config.yaml
hidden_act: "swiglu"
rope_fraction: 1.0
init: "normal"
beta2: 0.95
weight_decay: 0.0
lr_head: 0.00684
final_lr_fraction: 0.0
MLP neurons of a small language model. Each row is named by its layer, matrix (gate and up: input weights) and neuron, and shows model dimensions 128-223. Each number is 128 + 32 x the weight over its row's rms, rounded and kept within 0 to 255. Numbers have three digits each. A neuron's up and down rows have the sign that makes its largest values positive.
Before each neuron's rows, "fires on" lists the tokens most often at its 100 highest values on Wikipedia text that the model never trained on. A number after a token or word is its count.

fires on: " |" 28, "vis" 9, "f" 7, "ess" 5, "reat" 5, "et" 4
L5.gate266:098074144138098148173124106111153204143099136127162151144090047091065014174133184077124157148115085115139082134091112121131127106100150128132155104130099174124104125142103212101135107231127113114093123098098187143160142178114163110094164152154094088127144103117114146142129096096094163179
L5.up266:183094168086117120121088113064085115183094141127122144108054117096112097087149120104114152138120078101137104168117165147103134124109147131059118167120194125101161113146171122128169125112153106173168126093141147141158128156136141146124064029190174120078133180175134099132109120105153154144

fires on: " is" 49, " was" 21, "s" 5
L5.gate445:174071075074129107163120113187193147145168109113120127181196091159098173112181139169127219149125116134135097055094075121149166175093126107158175107116096128114120151130072114147179158089131117119077161187138159169086120115149136136124104117141071133084111119161161124114158126172089088152
L5.up445:101115142079067131116152211109060100074074144086121109164118075161159144062100117187147138142187148128106116096113161112148159160087121155139110188169129122079102111118182097139143099183129122132137117096096140110126134141172116146101129136155133096181123105168073116129117168139122068218

fires on: "s" 59, "." 7, " by" 6, " |" 5
L5.gate402:158089112084117170148159143161109120133097082134090124103101137160137164076095069114114120128080162096175164093133142147132112091113112111129118091104104151127169148124127141150151101141129129153163109093054148177118119150206171200117084127132132133114107161123156114143140113099126141139
L5.up402:146119128090204110087121110135098088121095073112116126103079118099196166118093099097154117144101165142167152109159148110074138123107146138150141122094137165061180132129079138125147114141140123182149107121167082132083142138155112170148164176089160142095116092162115108099164145080155083088

fires on: ";" 25, " |" 17, ":" 15, " ;" 7, "-" 5, " joined" 4
L5.gate270:109138123149121120090106083146161141124138160154080107111138138156136098112151106199073116130119158138147216125191095110141127132125098154118118160135098106136121109148159123150147097146118129165145126116156165120126069115140098167155165146103178145119160152137096113112137045118116144119
L5.up270:143105127120159154102105130082116140119175131125129171119140074165128115150155114171131115147105076154059163117115134092119160142160089103118162126155114138114133193045136142031120213178056094139113104088081135127110104146135151159086150109140100125187095149113149066161098128161177124169

fires on: "-" 35, ";" 17, "|" 6, ":" 6, "," 5
L6.gate420:160125105178150102152131078152154120156150123115138106127150112153068078196106116094176147146151125146061131130161075181172147084094086116128096147134146141154119102150099132107082108124109141086121125138098056148147127157157191088138175169162115140136170142227130167097153092112025042140
L6.up420:128078167140157106132119109093107144117084054205117118123126175181103163138104094085170122132138143143112182143123136165132132056146119146149137127094120113103133145139068094136147129089119117118146131102101149128153123146137173105128182116114167104134167181131171142097138077181088121134

fires on: " |" 49, "," 9, "." 4, " int" 4, "s" 4
L6.gate593:082125049081142139116122169132112175073181097110120136069151164123123071114166148108119121145066147096182144100115113204066111083107195151143161141172115080124144152101137121127172121100074180159097143167156133115167107148108142127111120109126111067122131088120099076109108131134139127129
L6.up593:127176063118191145119134113109119181074143054151082089103083133099111081109166188110104118152115146103125116103145139142130139094123180164119058153123128078110155130144166103146179100110111191106165141145071108177164118156170188129105142150128094157136174174188121138150111178074130128107

fires on: " and" 73, "," 6, " or" 4
L5.gate67:066146098104143159133186158093125072191150164110121136098122160117091182162187091140140124055101135129081216165118163126150128137141164057105137107162117165119140137115086129164040111134136090100090013125190151150158136109098083088194184067113143117146109156131120140161096109052151131174
L5.up67:129156108133094148160208142061141126144129109192162136114151112098163169149161139124145174118155156115151140212112143074186150180147125114124151161100168138116133155117058179149116097114151079118081152113190093130111114116079160118147110168148070111195107162127151154141137162091064139169

fires on: "\n\n" 34, "." 19, " (" 14, " \"" 9, " he" 7, "\n" 7
L6.gate254:138134126053141148091118096076138103134151162067119154144120103152080099040087127158151124118114121108139127109074079143101100136102116156143098115088134114162121103112076185160132098152163099173112144113151101098126110127197177105148087139140110108144116115148153149093098139057095099123
L6.up254:110123099138158159133106131102135147122131108070114127116130126117115105072126149110157112139131100128127144095104109160106074186128092132117159167045123071164150119120136190143130163153148103123105169091097105117108121115122115114137099128072119137150180147171084226075157121107149136136

fires on: "\n" 92
L6.gate345:105069121124128173132118065105178148087157088105083131134138103107169114114195080098113078142100124112118117154128096134086106089152149090139140054121174091100123142144127133130104106102096119155080111099115107129110110146126033106129216124229111127099125057066149110161129153139142159090
L6.up345:104102145095141181088165047124114142119130131148147127134166140068116152088135032090087090141119133107132126170157083099161148119183171097127112064169110163099121151137117171089134107152089110154136080139172077120114141135168176152122154154171113134169134133084162056100072080124129134035

fires on: "s" 92
L5.gate64:111115106190170181082117130099121152158143107065142077145156089222094136105115158163146196138124167142127117107184109122128097116107132126119148142128125093076144158163115115129152127109106195182093163194161155134099111108124145082139097145164153152102064143083133097045128092114092147091
L5.up64:159216084166126099112128164141100094097152134177147097110160121120121107146135141178149056078146113139120107075118146130095091169100115147145100158102135130099108161135147128207120081131137149142162119092110074095135088188128114145158132175166043103163164136094146155161080134191141140079

fires on: " |" 29, "," 16, " and" 11, "Note" 6
L6.gate660:103147095100073179140209073138111110107133182115113107094160181145113108145133146146124179101150139182118118142094086169129160138142127130103139173119137155116133133150131146128107143160132069158164130083188187112063116078095115111149163091104157134147139155082175142059140161153115084166
L6.up660:164152196065062134139109078063101160132135163113095143126105112126181101085109113127123091075134138143158078151133159083109141113133146136125112143124111131112166232115139162136111129127177102160116114163142145176103099090090153076126166130108174109121161175092145091127133079092167107132

fires on: " of" 34, "=" 25, " his" 8, "-" 7, " in" 6
L6.gate690:141132134139208137137127135146171096144176179123178095149075108106125169113146143093171129109171136069136091129139111130121082089138163108154090057148090123129103067099166166196201141126157057090112119158107089146101110143137151152107178140119125118122072085087128114140160091091198182157
L6.up690:115114108158152085135091070145135136168102149114107085114121133087045137175126121148102119119126105095111077126145163090140094207150137142128099109126100112061102114123153096076184102126123100077127045190089092092099134123090144140155145108074086121158189130108094153069169134093187116094

fires on: "18" 14, "." 14, "t" 8, " daughter" 6, "in" 5, ":" 4
L6.gate567:173099144139160099184063110119137192083122172142103125112105112119084079149126118172116111108085157130191115137061079138092176103055130168086102063089143105074109084153051156123139104152115137150088130174161077142089065122088114133095085146137181112140099126178124097107111077087104076129
L6.up567:155094137076198074126126180142128157083171130165099178107122126114085170143117099173090154128151143107143165104081091094081172087114132168083117113108119133120159135117138104141188128180105125155099115095127142136141149165109115127097049133072190167142159135152125129106169096081202070147

fires on: "." 23, " It" 11, " known" 9, " a" 9, " and" 8, " it" 6
L6.gate281:107172102166160128130142128137092165152087173107185145056109135151163094131107128229107112119128081108133134120100162091114159173145097149092131095102101147179132100153131094130168130144127149160129089137149054061081071128111190104090101106069050097137067137145149171176080135101060119117
L6.up281:182159094119062160140069113087182116029129095129105132149148090158097166171042116130132110078158097144132123102138165145093113116044080117103119115170171116111163126154120154125077154178143102188084092145131132112187174130150154049123150145154135128131189121103140171108150109129089105150

fires on: ":" 24, " |" 22, "n" 7, " Gl" 5, " a" 5
L5.gate410:163098140116117124151173123122140161129142176170118137107089056125096135132092120123148135122050180168128103142221117060107162142141112079079105128143160104160113154112142150154117092150103171107172175117090093107179092085134096093199156112169151148068119151105127113090167083176073136169
L5.up410:155108135110119087143157131121132102131193079088118178128161120147123133115152143116117160117166091097203126120128164105098182112123081096083114133111162060123142167166101173134132114137165106125116108077071053067150098121122119111144136111108130121139089159129148103094135150137171126089

fires on: " |" 81, "\n" 11, "|" 8
L5.gate302:144076126120114159085122132121151089123165102154079129076142130102082124077136114155127143088116117207064081091153182189086137090107126120146088125151139109166126154126114113120121147145147100225141121100065145123081149077153093123076157122154140158095140113118158082169143119072127098176
L5.up302:145125114114154078143080100090132107155102076160100115140108108154111127165121079118152132151105077144102074098063121124135172129077092106176124154117118126113172189166159071161074105157162138143101142112104085145141134109139135143129150115126125142153140153097134095119148106079131065132

fires on: "." 53, "=" 22, " He" 6, " It" 5, ":" 4, "\"" 4
L6.gate13:103155076127146131141141071138083139145076188123125174118133108121061168131112146201145139096157127135165149134163142166132107118111073176145138052136074167132140134136142088114122117128106132121143108102137137145121095080169160107096092108125163176175131061145192148107057109133126084199
L6.up13:118112084150158123166099112082123167163136144129107145099063160153086093194125112175162098057103112134155097097124111139139112102158075141115129180126108078141165111141164069167085109131203145126125077161109131117127116160166112153118138160089107173152192114140157132123070122111081095188

fires on: " |" 75, ":" 7, "," 4, "|" 4
L6.gate341:107088159160098146145140092159120124063105129060133123149142142150117055112193123119108154116122136101156186154136146149178123142156138121155094123195061150155126103111171101137103088155055137094141128134133142134137135132136165156107151120117109107063199142071180177120130167137118151090
L6.up341:146147132133141118185113138104106141173148120111142176117154129146145127132149176148168105150157117135159164038139155171147124105123087135155113086080152148146136162118115113111187104108179070153103110131094161154146164145170124117060093149123103088113142104061107083087164075173159163161

fires on: "." 26, " in" 14, " has" 13, " have" 13, ";" 10, "E" 8
L5.gate188:157135134029043105123159091117146102150201122108142158115116070113125095142174110138112139128158155080161153082124080144166115162119154121134135093100130114135136126228086121152153074133079150087153111127158149135101169122139125161120137130122128123073179134128120138126166113110106101176
L5.up188:144132169121101094164133155148153108128138102087098136116117154151116147127076135119105090145107185138177145157114089129075094104077146169144139127130167081096167147121149051152114113125133109155111163162219116167126091107133087131119122133123092128138136134157103151107134114151095135096

fires on: "." 85, " '" 4
L6.gate418:143137093136095172137136101115131097134152127077089175161105117157137072112145134105142147062119186129109138147076109169151093128118116080170096085122131190095121135212096124188170133150114151151132138137138145122045189077110154132177170137162137164145129124112125154055126145117105088105
L6.up418:104151153143133072102174101141153114176152144142118151163139099130144119155126146101186154086092132122161131151162189068164092129054129153099143152084094161038124164085160132118206155162191120113171217104143157151068154050119142124148104144133119138170119134141096116121091150163136173140

fires on: " |" 29, ":" 27, ";" 12, " 1" 8
L6.gate454:116120122180146088134118043170079085093104163169120152143116074111125084155150188185092123114139088105183140152120145142128133135119134138103135113133116129151141156157168108118098108060128147122129125114186083154148066109140100104074126182104101171140135119122129126122129121086122146169
L6.up454:087067203121122195100123142101125093071082037071052157106120130122091132118105157105092170171099104090099092108118106111103157144045167159164094102136103129128146126122083119175118150155136112128117094135137102105160132167129149150097103126151125122125188109170101086092074160153094107132

fires on: " |" 34, ":" 13, "pt" 7, "." 7, "erc" 6
L5.gate5:132078163096099126116108078171092177110123108121146168135088090206114139142076130154113141121082137111170100109176214110149160084106095089133134117172125091118136163114183096174177200155181117159125103157147127134132104092153179084150123153172106112162127152143191165096089153154051125144
L5.up5:142129160136178086175154118083111094164171076186114197088120149130061100115135096119113194088164182159138172101133160118012186133202155098139147087150122117064088079171105064073137130131119120181132154120156100143071083123156144084150102174132121106164127100140144120142156120131044160095

fires on: "ti" 22, "}" 17, " in" 7, " mi" 6, "ct" 4
L5.gate80:160124173139157122139192123162123140166096166095203132133131110106070077098147098148154126151160194119184124114142133114131152120069201087126168142151080166123097135147122097113119113117046184162080173140140122144126117112135151133139118108161094143114175119163129142137130111088089113153
L5.up80:181144109131154089154127106158122102158133114169152074163131160085127114087154149137130108171247109152137156121104102102155111155178174140115095114101107178107132084120143110169169178155121112074105139131120177131096097117115124175106089101061080084081141182116122131183173073128153152139

fires on: "^" 18, " /" 12, "/" 11, " and" 10, " (" 8, "-" 6
L6.gate601:103129092093127103116145051155130109129128085096126161230118144045072107138084106115150176120124102134170124164105136126086112114126127136113137134108108165117116176084127120105092102160105113060157159135165120122075143147105127148091142106138146150140092178100119140120199144130076114125
L6.up601:154180176155170108067131120133103127149174115194082112118093157083141148161064164129105136152135079133099114098081151125164158152160118143122181168124075153124141125168130112109120156133068173136087147074070123158191128160074063076136196143081126151108131089092128151144104146196139060105

fires on: ")" 23, "-" 16, "^" 7, "f" 6, " •" 6
L5.gate113:073124137136213147141146136083133114176102115111101102226154116095070092131090104117118169145094053170138120102085170144168090076100095115150126157129095166079141129118149069104140157141136129092083171138145129120133120124149181108135135141136074116094107170167088100095170118126121148182
L5.up113:133162145169113026112117203116155120059115172110161117097129178114113197114118142160104155139127079099123133143156167120116133108126153152112093104162156109147105151119110119115125171106089123118093131131112088129173127125069136149109156096133120102205149112142164125112079092115163138173

fires on: " in" 75, " In" 9, " to" 6
L6.gate321:129123150059097071127154102163141135077057121056145167091125144137136090178140185101181156169122131127142153106146100108136138115104173202166142109129043126115121128138114116140093137112168180143129161148169132085138133140142118118102141153141067140139165098083099150176187188093105115106
L6.up321:144133137071140149180017176159086087147146157109119187134145113154175092114125129117102085104150078141134090163105150094155106234156144052117124155136159141143128109111115092142144109108081160149150112099098111112071163099109123169143112074145112147145120110135123145176124113127173089154

fires on: "." 48, "f" 11, "F" 8, "-" 8, " (" 4
L6.gate585:099064135126150102069091073160086110093120101093087161101131211081153146131129105109104124138084110111146133124110099158108132129111117161110145099100132133131131082153155171147089153173083132146157112137163115111110189173173116155183136163088163138089161195109134114172100187071123118127
L6.up585:082106124180147122127092077107108166130202163112134098118159119153100139113136114203134107133155136088129119114116090140155152138099073104149175155159125089117133120157115160134047102124138132152176102155140170106103115167082122102093093128155115112146054077130131180135164169113080130151

fires on: "\n" 43, " (" 31, " |" 9
L5.gate163:104140084124106191094129126036099097175121104144141108084136131126099134084129096137099143136106112125126112114157131119108142090112060094199135156195141087123146096134136134183178086045173166144174118144088141107120152056152102135110147146115098089112108153115182135169132106110134146193
L5.up163:131152143096159087148114135093129170160166101106119076144182142087104169127174073109131099161096086138119139144083128149154136164084087123101117145128123121179125099155109125135093151125197123146174117096147098117135096102180113106107118099078126204138139102202158178097113100166155195103

fires on: "-" 44, "–" 9, "ita" 5, ":" 5, " and" 5, "," 4
L5.gate296:153111142131095074120229157065108164125104079150095162153163140135098136144115022168068188124169151097184100204096156142124059143151143113146172156077163136117081132147111125128035127198107136109180132118198175140100065132135107123138186115146145159090119122148198147113090114174100106121
L5.up296:081045128120153130116125116105061126172086151087067144129096148145117130147119126132128139134145166139167142130128145132086182146123097084105161079140179220116142189120091141069098113129148142128130168191104164177143128152173156130097140061162171073133118112145176069149168119093148136155

fires on: "." 45, "e" 14, "ie" 8
L5.gate589:138119128077079149106176055130146110116105084138059152106165087138089138112101116164082155048171149121129107126085148134110118118105131064145170113096075098108156091172086147149150056135102114162087095227110178144113154130130119143118116173175121116068172159127130109124094121102115132155
L5.up589:150164180097154078093108146142134092109075105113087148139140155150118127144187099116140111161064160163183135148092158165113163167130128131143115122090090149112096125146118122120167155138149114165173169163106124113100099111165082117183037090133141175098101073121126102140099144144098178101

fires on: "-" 15, "q" 11, "f" 9, "th" 7, "'" 7, "h" 6
L5.gate45:125146106168096115118160131113201135116142162133122103149119131118155129116133122148074158052099065120139121090090141113186174116122141124161149041101152157138116104132136126151139113133093073084140069131091127191161128061068160138107172143128128148095082150092113095103090094064123131139
L5.up45:112189089140092157140153171229082089096174162150098116068134103124105138182206118143064101139123094097111161118115155130155101157110060166092153079043122100125115122114126060112106101106118120150143105145167123172103141134203166147108069129090134132131130125111149143120093158126104156163

fires on: "," 52, " of" 7, " renamed" 6, " in" 5, " example" 4
L6.gate295:087155091131117099162200109072188107186165084083082142149072128110095114100127146138146107111088157097104067217164094079151128107185152155122104137150163101158150108149129208137121127114147118085063127156133132099122098116093140119102119183129162131165149107124124130149136056073118143188
L6.up295:152164157108115076198117127127101127151099149161163113112112157120128145158076050136168146104192074103106092102149148097120181087118114130115100174155133115174134103165119142055145124185118154084131136151082122146150104129124127142064139140149131095112159186075120072089171196156103110081

fires on: "s" 28, " him" 8, " You" 6, "es" 5, "et" 5
L5.gate407:156113179114150157088130126056115114093140093124129111148095099183144097058132126130090178110082116122188126105128137146132178097100174078154111147186168123146163158145154101189121128113118155159144156161163168128103100141143168108133125123144130152098145114180114090098180099150068146145
L5.up407:092135064141071173175112144127075139119136080160102133060147146094147114080060127188126088099127144168140127094179176081132133138128149169131152110149175113112155170111134141082125094115119156076094132105181128113122187113102155145140119127155170150118160172113135135131108118172131126075

fires on: " |" 35, "-" 24, "." 13, "|" 9, "'" 6
L6.gate659:145106136173109118094090146185109098151157156093059143154162099156108077091154169147107160111071138144152105136124138103166131148098113164167148057128096128088137097080151086173127145116097074118156129100115192130114205158166106072216115071113147125105160139176188098122083043109173157122
L6.up659:126123112096144137108130141145139122177161120099086196134128114156102101152163129109132086134125137122122101076096165104116155162164153085162152176144088097138147183119110107178124144104150114075060124171129176139141114123145134132083099138109086086147127232129111105151150131115054089133

fires on: " in" 34, ":" 19, " |" 10, " Year" 6, " on" 6, " from" 5
L6.gate222:108158129084236146117092104143125084094098138072160097179099150130094095162136119088169125116174091134094113132171097130126125115092157148175112090154148111144160138112062173147096131129112133091120169124120163158147114127144156144118122116095129104124108135101155156120125093080153153130
L6.up222:178135132186139100122151115148149111065143105156112132062104153088064123150136118177161133133105096115076082059128108174101209135095124180131161120108131074130137136149149123186179084099109131139136119086151153192198194118156138111135129088130096099131136064110127091140103123079164176221

fires on: "-" 36, "+" 7, ";" 6, "s" 5, "mo" 4
L5.gate640:126114127147161141120133079141135159157169175087124122122177135136110128171064133162094136151105106174169097094163140180151158089111088118091156091125111112150119130188118141094105123117108182177084154076162170163086150115124106067078132130131157119154166162114105136090161131128122131114
L5.up640:161091108138151084096127161122120149155138115156133089077188157118171126112125125164167131138081153169143122078141144068151132231156160110074091163131148116097142097095094161116111127123099115048104114134161137085171149146119179062133096153048152132167145153118165098115143180124153092102

fires on: " a" 22, "\"" 14, ")" 13, " that" 7, "." 7, "," 7
L5.gate15:189127110138186110136135082138086174129097168060182156104121190090130129110149122154051111153143139164123097087141110150159115074100130138179064116134145128181125114145189139157131090121104137184106154120153169171141128050156131111154117126118149116111155157098151145115138094109091100152
L5.up15:131043082185177107082064073129089113166147181105130167120117139152082071097096108154172172156067094130131106128217125085042115127156158097147108107120142120129142093116133134162185115136160090112128093115116176070090102083120138106150094079140093094092162121142151126162128085124145131096

fires on: " the" 21, " on" 18, " a" 13, "," 11, " of" 10, ":" 7
L6.gate553:065171114088184084097111082112159121100106195078130148133125175078086154087091128145145087157152180099111116124186141159147163109063149162140100044135132091147150090093116093203163091137147104073121104162180107089135184098205125157141115103132114126099122129132138176114092097129088140120
L6.up553:186124125174153115124155128124072139083160133107101116154114128041115113083098140114144115149133066164105113100153143112126131183133159150114138106138094116144130133126181137168099117145112142115198143134108107144142137090118175146106167108099063145160133202078091145147134148104175188117

fires on: "\n" 100
L6.gate661:148123081117165148126159084094121157123162160135133140069122136068100152121152143112107122110128096141042067153110109112115181112120151084155149088138113152108124129119093152078079117137117135137108116133086122086134071149152139130110128152171075119146105099105153074173120088123110150088
L6.up661:142122075119170149185089110097125144121135109150109129065156166127074142076145121059108047147160102129053091134104138072135190165145090093124190109128110100158192154160188138116095111106114133144113129102121104088099048159112138125091177123139056137151089090107152145159123097150136127094

fires on: "-" 35, " |" 23, " and" 7, "," 6, " a" 5
L5.gate218:091089080154110153165185091117123135188125091164132163140134054074126103205056104135130145084090090132200096132136164131150114106148157113112139164132128134134126121104140105132120071100133190181124051137122141153120134098180109121109133145117136152141080135155101102155153078085195113168
L5.up218:125123143110152088122165120147111071104145062139158115051137105156110066130124145158146124109150171179146088111163152114162142137093108092135124134102158121129124165183125158118124135119110156155075141120091128106086114158170153104129115102176139180124115145064077127108104138164160067096

fires on: " of" 43, " in" 10, "-" 8, " at" 7, "mar" 4
L5.gate171:146104106103081157134161072099167115201172168083118164147168097092194107139137092101111112039095125137115112116152033111122141139090099085094155162115116178095093116149128151095151081141175126141147124114081108132112155097056134132128128169139156104147069119130128134140181122150171120095
L5.up171:116105138137114126158074068156142137095172176134139060120133120072092155146147086076144107134129066069095100125161122126112075159099100138102136077193090083153172135160116111033186114115131094081110108132141137105178097123059107198108147134117150154145107113087106180073113147106193128123

fires on: " |" 39, " (" 28, "." 15
L5.gate211:104102097116130125133151097090158101108160065107108154107145166098115108108110158120074108133093142136207106152144181154148117092076124085176140128088069116102153112130173107140148135118100123210125101111136148181067131115201107168155111152152119083087163096172126109133115156103111152102
L5.up211:114102112188175122144106062129152104078148104082094177129121089142112106151121122116110143145165050171103145115111128107092112143109048104131219131051119157140175145139150140095121116098185094148153131076108121070138128093039131151091160078103140119137149115153121150119189098101183066163

fires on: "." 30, "," 18, " and" 7, " but" 5, "-" 5
L6.gate45:145088122170099144125134105120140123099115144142147140111100075129170087145136161183157107087176084145106077203136135139163118173149113145089096106151069153136099133169151117131175161142079109102189133163059127141123146104100110178117145119162131135097131073107087172105178158143170106139
L6.up45:133126118136170173082140095073160108144161120114092055164110157085124085154084061113145115132150158115133125153148123158057105173128134143123157147089093157119089045200196106117116161085128118158130154164129103145130129128107071151096134148081133105086181097089101104136116098168042064146

fires on: "=" 27, "ol" 9, "vel" 5, " ass" 5, "oh" 5, "ti" 4
L6.gate60:124130121143088120149131132072132122171111090159100148193105166126083083153060140136102167106094129152103127135068161101108124193101097204120130135134080095096125101153124119164163126109171124089139142125196139144141132096164130108117126114131170093070085104097142141141144135119123108125
L6.up60:057185139153080114126164114127155127212102119124055129122110089163162093162141132190151108145086019122062149090129169119099195149133120098130101160117049133131158113164152132108117121113157152124151071132141073106140093137159121100145132123112146112153134173121123143190131081144119048149

fires on: " |" 43, ":" 8, " 61" 4
L6.gate149:190112179163097108172169162128145122103118092120155109168055106121022094166118191171121160198060086105162121113157156159098075114092096074115155062169129138106129169130134132074132133130072101129133135131162137097128150135155104125118073125147161137116116145146111156156171057127113106143
L6.up149:109172176119147108136129117108113100134141168160080126105158084103112099156156171075127134105091124149103125169093105125099188140077112129134101080113105137054136126155159153074177123095074148157070085115126133135123176123147091137076104111134143063116126204126117115157145137142179088158

fires on: " to" 18, "c" 15, ":" 8, " 1" 6, " 35" 4, " 0" 4
L5.gate320:148148154157150141177103013181149162103140151176149141107160103149136148125113149113088164150115124151062082122131149128148182102175121169101108146143093100128094146146073054111130123078149083088155125077158142149125100119152141044100153115198123128110113190103086158109190125168078135139
L5.up320:129067143144120136134140108134129148086086164099126197127078163073079121145107120158150137163100104150153163167153158160140178138082136165144124119154143086103147143166157098130156137133051135108152144096085144050150074137122140095133143103174108106107156159139094048119147117146134079131

fires on: "'" 20, " \"" 12, " number" 7, "No" 7, "]" 5, " tra" 5
L6.gate587:159105126088167099120141136115128108157072168091169140167101109183131090134121139167147152161115111203116145120138085109127110128198116090180106122121126195118098088115168113163146097153141089206126165116184093112070160134103079185123059079112145112141101144118169141132146158107162132091
L6.up587:155106141148104132097112101173183044115188109116120119182081132161106076127097063091124114131131097113137077157131105124142143166162114161165212197108157141100170101143105082189115164107145167169096078127112148134081186153093092164157089182061124172153125109147157150102113088091120164143

fires on: " he" 24, " \"" 24, "\n" 9, "|" 7, " She" 7, " she" 5
L6.gate680:177091117101135167098176143134173106146123186144169159164138144085115157034090114117161140120146125057108169135104160140100128120136100115163170119099146077118143121112097197139115124104171073134150155136139111197112096078154112081200106127156161169113114163108101157132079136064106129157
L6.up680:083129086151109142116089140100129127130115155131130142086162135092075108145129090053130118105102121196106099094135083151122117180204145034133115156139017110099146111099132145194160128103166105136132223171142127039092107102107130172136133143196138131107125127068086119163121106116108127066

fires on: ":" 42, "ic" 8, ";" 8, "mission" 6, "nal" 4, " |" 4
L5.gate305:147166131155099094107157091119194149131094092231095150130080156130135133086088095116064177106096126134123099060138126140103195078134133118125126136150109098143110156149184110135108129146130135138179159172099153117178155100144122202154159137176142118120118147130176085086141130077080165168
L5.up305:125126085090138120084140102087124222146084125118111129101110145122137156108147166113119116077114180169129186099167137140113118148125133156127144061138118120182146130148190135109128172123172149094125158167126101137186122131129125116154166131133173137141133118078122108046135129154152095136

fires on: "-" 37, " of" 16, "isi" 12, " /" 9, "r" 4
L5.gate300:161139081078109135120123143083113073186085161079140094103104122123103127162135141185145147081055157147111148187143057099133079136140181106102148101163106161136115163177172079086156094163065171121120166076144112163134087165117112116113107145184141096130103130066140105096099111106145158159
L5.up300:149111179127106117190142071119113130137151143152077156144141192058145104148136120081152182156124179144105084130114126183105121148138158130151169110110162098136097162141112129103199126111103072117178160100191113192163075091080142129030090172102174109182078133174165114119110125209148174158

fires on: "f" 13, "w" 12, "st" 12, "th" 7, "sh" 6, "ba" 6
L5.gate414:157091103135104084107111124131152129148163119117077076125173125128094102110117109149077085104083114119095124152141120160109126102153049161125129104109168095104113122126116075145111159169135070071117125148149143096136074107123138182110123203142122130045138165104148105132155078129054124188
L5.up414:146128097049121158080159128162140095082126130184183077136114128139124147085148154112104105117173102079162140146134146138111127150105118173072183136113169103092109138171062122119159141113115097107137097148208100120074162168146146113122097171125113161143141157099158122174081084097127118134

fires on: " as" 27, " called" 12, " or" 9, ":" 8, "d" 4, "," 4
L6.gate40:196127094132087103121157102152148144132114121098113174101113106190177129118117155124130096103162075122113080132124076108121146076102166119120095112207170125168100151127090134142132129137099141113109146090143120131102155080106149118164141108099069197118084125199151207148154108105062076163
L6.up40:089109073156070141121146108135141171112090149086099123147108160082128163115078133158107102097092133174094153187166143143091119122142103140072121109066076080159119146128127150122107137091148122115103175108176133125104111151097125116122126157084163182050119089157128133085145142094082134107

fires on: " \"" 69, " '" 18, "—" 5, " [" 4, " “" 4
L6.gate240:097149103115119140121131082086139122158179159093124088145111088130125069151141116112159114120074112128150143132064067174124099119131130079210134133133093131098116117159082110096119122180149129144101132143091185136081110154130164163206121138132127131169062157163129147091167073090136079129
L6.up240:116129161080078126109066085158172105125195080063090182168149126123169113105123074108172060145094125148118164124073073111160139127122149092170201161121077102151150141113088119160192127108163121176097143153129129148123109173122135176156083091098132129148109161131111141164141117067087124094

fires on: "f" 28, " |" 23, "-" 12, "  " 7, "d" 5, "L" 4
L5.gate118:207085181122136126142109117152067173161140181113196148118131038090124110138102122107141149140091064079208057159120127144145145097100127173124135119114153136084095114132186139139132146130115133137148147132117089113144186152156138120154106110125146117150142194126147119151101124116121086105
L5.up118:072121167096103121102051096172130104146099204095125101113168147119081077112039161158126088150081132183150083133112109152132148151113117109134088078141099148159123173166130102083141143132110136167106125116152150166145113110137057161124105101132153089062127114165112159114105155162169193091

fires on: " |" 67, " 0" 9, ")" 7, "ris" 5, "nis" 5
L5.gate212:139119104123101168155126133048142122175126117149106119156108130082129107181123116149159173081091158166136116123112115158136069087095144039122153055116147146082138142116160135097116105163079192135163103169122127087177099117109087134161066107117156112161072132143113105137130106115126110218
L5.up212:150171118112154066115157137145117105111064092148132162113181173075137163134092207131157190137145131124169066069148154104111107077128140105139115100107137148043126120134101171098181124114065074131120116168103088095065182079122111135126148183144124136074103126158169140089077088132124170114

fires on: " the" 19, " as" 14, "=" 14, ":" 8, " of" 7, " on" 4
L6.gate342:091146149141142134157098114133174113165108128110165096096132140146087161137108138168148088081136094100122063143143091122082091138187165153119076097155105119159151148128122151074083117176156094170117177126138149146132041111148152058136093167157125147120166145152154152106133120134123139161
L6.up342:136110102168110115155102051148120193115144164161133091133131149091112130166126095124155129116082108087129100097130175111170112119153131131162084103085089095165121128093119100119099136114150146121149146133172096103113138173133149093157145156138116148145039104138135119172107134154059078143

fires on: " as" 18, "," 15, " of" 8, "y" 7, " least" 5, " including" 5
L6.gate380:076127159129085104086162115114120164158113101090042135113136083107088139153083140123156173136137105135112072125128155181137069081094085127119103099121148106151111169160139106105112125164169108047099175131101078126119182077110176124222105158131121174093116171166102141045145128086120122192
L6.up380:151163094086123172162107106136110076083110185120161121155174040120118169120127114110062113076147143087112179218080074162099139132084136130053112135104145123139132114165101123069125137117076118071124149185085159127073117198076114113078156130145125101062133093158116131094110145117128141150